python train.py --hidden_size=576 --num_key_value_heads=9 --head_dim=64 --positions="learned" --optimizer="muon_variant" --dataset="wikipedia_en"
MLP neurons of a small language model. Each row is named by its layer, matrix (up: input weights) and neuron, and shows model dimensions 432-527. Each number is 500 + 50 x the weight over its row's rms, rounded and kept within 0 to 999. Numbers have three digits each.
After each neuron's rows, "fires on" lists the tokens most often at its 100 highest values on Wikipedia text that the model never trained on. A number after a token or word is its count.

L6.up3232:496532540523480537571548562460475446484507589505542599496555456427497555414462550508459585535529506570461494545569442502512444448514450562594546516490560531457557542521478484474513467479474500537416549458471604506509524485467516544602599555413434638539502541551593492483506543511480443574
fires on: " C" 29, " Col" 17, " R" 5, " ra" 4

L6.up2692:528512476453578581508494537525524562562525576531505562424459473510469480584484530467423507615461510446436523443578470500453471530508529370533497482448484539475438633441409568538507570519472432519466557474552495427525508623433553547508552532580531391493389552484424481565515492482455557554
fires on: " T" 32, " Ta" 10, " G" 9, "T" 5

L6.up2734:503502548508441444423551531553482461509444583399548487445588453439541456509522456483585478510495553543451419498567474508487424529549443462435446507454561480515520453574572568461486434570408472457507501570548499490507510502587477532458458434541496582491534595481537410387500518497516579490
fires on: " |" 31, "row" 6, " public" 5, "–" 4, "oper" 4, " chart" 4

L6.up680:553520551533505429524452486577471484469519409447556503473455507495478487546588455440471533480486539516473574470402479580479440476517556411537433462591554548480443576395529580494465415534524477573429532424582527558559507543489449446509470510468539588412537500489572505477469476523483508514
fires on: "-" 47, " that" 9, " She" 6, "de" 4

L6.up141:524624522425516561520511474504506531609383526504556554451477536578448487480473509575602502536543615501484488456514499494516548469460461544457552458432444602439518535566496491493577525581492501401425563546496444489448573529447434494536479544493531471566546550460507557454484543557449463449
fires on: " made" 14, "t" 11, " dr" 10, " Dr" 7, "ed" 7, "f" 5

L6.up2595:502483478517562470551536526529520438470520391486538519556542467436515579381492502425452451422546423507411518428399473578458404484456552539464533517564579527388462473482582561544517588517495472463468452540492473568560533507530501457558477535532521527474490528491517449548492458527523489499
fires on: "s" 20, "g" 10, "ss" 7, "y" 7, "er" 6

L6.up2160:487440551543501448503458430507398488493427508510384466450508430507526467539464524565383516555492601529630625479476539522474559470515486508523595457504493494450561521461491476414458523511460554505502481472439542362558418440592508567460483477488491452454562552509455417548484427498470502575
fires on: " Am" 17, " and" 9, " am" 9, " Ak" 6, "K" 5, " as" 5

L6.up264:542521495547511552455467510582513403506520537511536450478477412521437516459489476414462463408472494576592465490494441473369604432555442451528570582517505452544586507499564560561477496488418620441474456499542532524624480443441506491518555444473546567484456446470465551484488501570503561472
fires on: " Or" 22, " San" 20, " an" 13, " in" 13, "Or" 7, " Pan" 5

L6.up1542:526520546498495531428561469474535466492502555514458501533504492550420431456471510443477500478450522518476436476530491537518538539464498567566541479515460583471474559504562453399354517464524447523450490662504402457514430517479483576511453494522539601449518445526564498541505442480530466479
fires on: " which" 32, " and" 19, " what" 5, " since" 4

L6.up2786:494552493424477463520531564542615474573452565533560528526478574523474466459453583475475491552526465436536412444517433444415602560609442524509536498511527436352456517478594456516510538405529558524523476549508546488506524550500467498467495579421509512364529559501386493509499547514476519479
fires on: "," 30, " and" 16, "-" 10, ")" 9, " =" 6

L6.up2683:459469529510451445598575408506508552517471531567460412524530391476425507502477493427583546457422580417501576528534484528516489541450540498416552449501499622457511511584505497542438520424452419504425464492465580516539606500476460452520359447430571499533530546446471531488535523506453552483
fires on: " un" 35, " most" 19, " more" 7, " highly" 4, " and" 4

L6.up3123:462563539539558505458493463484522455527485515542525533437521441482439439562482565537503433517575455434473560601456511569491553407452487419437555623544591480429383556509459525512469437500486486455675472493548482497510423508542530468518507437563523356575458464478495521496552459509423501575
fires on: " and" 67, " other" 6, " to" 4

L6.up3334:504457550503612505456549491507480500474522520569486565474533562518499400428387274434457459472405471488494503516555479490608548454598531508525453534448582522458462593546559543506450442486553481484485566437417534475582409477483463477469464391467538454512522555495537444600500535487442494560
fires on: " |" 21, " on" 14, " for" 7, " not" 6, "se" 6, " the" 4

L6.up776:552488498463533451462465510553529498438525620477392478477516484483533432550561522499452548464533439465454415504508444529459518504590447400399386551451496472477393385434489449528576446507460556443546442552559483500484476578491434474506557509414428421555495458580516479450506479429519505583
fires on: " \"" 29, "," 16, " ;" 11, " and" 5

L6.up2559:420435372472545488531594570562472489527449569590545482484526499433608535581467476444471572480479419491472469580486487495492476424591487496447491557556504456505535478526540475499474470454378528505406435477486428531466520435538502428521482497467554569421424565540517530506520455515530509437
fires on: "M" 25, " M" 19, " m" 9, " Play" 8, " opera" 5, " s" 4

L6.up2128:538458523535580507503514465370462492496529543507463537550473534551551550596541478556539536477477474457502425510466552509461544565521505599462431431434459547515520455522466605469448443522547478530538480422515492426509374538556476490550423515484546521531539464475528441512431501480502416484
fires on: " (" 40, " per" 16, " Per" 16, " each" 5

L6.up2481:521478449484481392460511505551503555536514496448441555475527431593434516582520531505475397495483546531466590483485455637438456493552485546395506553512431516507518450467518435530445382537555423592549483453441481575517469449577558514554449506496522570462477511455542499620480542541451527508
fires on: " as" 26, " As" 18, " character" 8, " game" 8, "k" 5

L6.up2885:423482549459470560515535507474572440481467501444514457542520581487599523411445463550490405529437577460440592529495527442536590467466518385512514520506551516511516513543619508536503466469428581473514550508431519452522473445427509462418529591510493507505481548464499493524482514529486554477
fires on: "a" 28, "i" 14, "o" 8, "u" 7, " Ma" 4, "g" 4

L6.up1564:560486504505543487500463653487589582542568543572533473549477452452516557465579499394466558607505485455500477420538343491551490465397486497517479509508536524487454444523503524431510476444445514503547465537493518525530503516520518543555461535446504517504468480490425464508417467495455462472
fires on: " fa" 27, " Fa" 23, " dr" 11, " ne" 8, " ra" 6, " bra" 4

L6.up1062:521518467506577512500452482527420566503466498503510547491489463485475516462450552491487536556373556400504604506524593473472554428576550453569529518421566485474477611536617591483540427455529507535557446571500496493473435512493420549499532455511489469492510516524467405478492544521466459438
fires on: "\n\n" 12, " bl" 10, "Y" 8, "J" 7, " y" 7, " Bl" 6

L6.up2690:532464559533564605448478476551496488586417559547407553388503444412500482471472484560453469484478501465482543488464438537545431564428546479495607607597427523420455500494464495525397473435436557495559543424508528489490575479430528539575480502449433519492515481471491497412506506463458468484
fires on: " and" 45, " while" 8, " that" 4

L6.up2973:509472568469507602405454473503492503567560587533566570514531506545458449485462464481457512520507486522591478476460425477560612488401569463489489491449416471549493390464465383510471419382466533534541531437439381527646548474419556548529509485521504495466466499529618475553514525525587414496
fires on: " and" 50, "+" 6, "|" 6, "\n\n" 5, "\n" 5

L6.up3081:374496425478529488607576410443557456494422462538468540422471518504439512496512594557391499465525490535510577537443515458484519510470427503477465373535566539431394542555505614517440521554535570486450435432468598510502468530539442520433475493452506575483658445538478510487500507585447449550
fires on: "in" 16, " per" 11, "per" 9, " Per" 9, " of" 7, " and" 6

L6.up3062:454492366525469507493483482521470581499502530552495476492454518526572562471475471501382497501542491553505578500479457495539504397484511473499522479517432490394568496505433560511524510522452455495515523495425511517559516531515445444525489472549480539538538537406489479565551428582514540471
fires on: " age" 13, " after" 10, " min" 8, " for" 8, "r" 7, "After" 6

L6.up1899:492524534576351548528452504636541464471472536407503397524463483548489521505507516439528533540489472419520564484602460385428531505362471505476443511530571484576505494420571436461398498534539495486411477600499440498540481472566423453422490561439514556474506418487442556570542502493537522549
fires on: " of" 39, "ec" 7, "eg" 5, "ora" 4, " (" 4

L6.up333:556589440454488491557550411568501604496457488619340450497501468517591451529502534556489512579459470585542417494482522462518487458453422470496572552493514502525473569465592434481498543412558542610484446552455526492452578525448534538524559435442566557543445580547536501515455404498514405467
fires on: " " 39, "c" 7, " p" 7, " conc" 4

L6.up2861:465476464544482390477455582435479432530513559484446447439535426574508487499503470498427567399614582557550454477479549471506449503436477529554506410533522557404460537455549570499553563526511575452557493537510428512509511533472509505426485534577367506451541440563471614538509487475522473591
fires on: "e" 12, "er" 11, "ic" 11, "r" 11, "al" 7, "s" 6

L6.up2953:441510483492541495570581527551457525537477478505586524575463453456432566494511503479480623511497590377591505459568468432451524433482503548479611509534500485491431504504547487524517504546478533508537536528545530579466536523448551497484543515555433556478532507556507503523475527554556582422
fires on: "\n\n" 68, " (" 11, "=" 10

L6.up2287:428470509534456519492562418451478415573434405570487532510426483522471568557565473520414472527516494452512530511488525591504455563543463457579492383494582490557427519532427552498480434502463425565507488551452481536510418466562469531462514527497428518446495432435429436521541620529472528439
fires on: " De" 28, "de" 28, " de" 24, "va" 4

L6.up3360:465548463519532503492511517507542437494551551423497481465578480441518418479497632563423471456552548522508440496551394512484514355463388569523500506466466518558560530418497482522515491437562551489534541478471535537476533561448516451474433600448561554363557456429409370500483464491508444431
fires on: ":" 23, "|" 15, " (" 14, " as" 13, " a" 4

L6.up2069:431496488515487507507507505558425530457470559452487351500555471504496464472552410553541517562502501463500430496453470464475517521511553566597518483507458514392538509590387568498472465556435540500494496517490441549551492492603470419501436483515454483548574501451435514406501519501480436518
fires on: "/" 29, " |" 20, "'" 11, "s" 4, " /" 4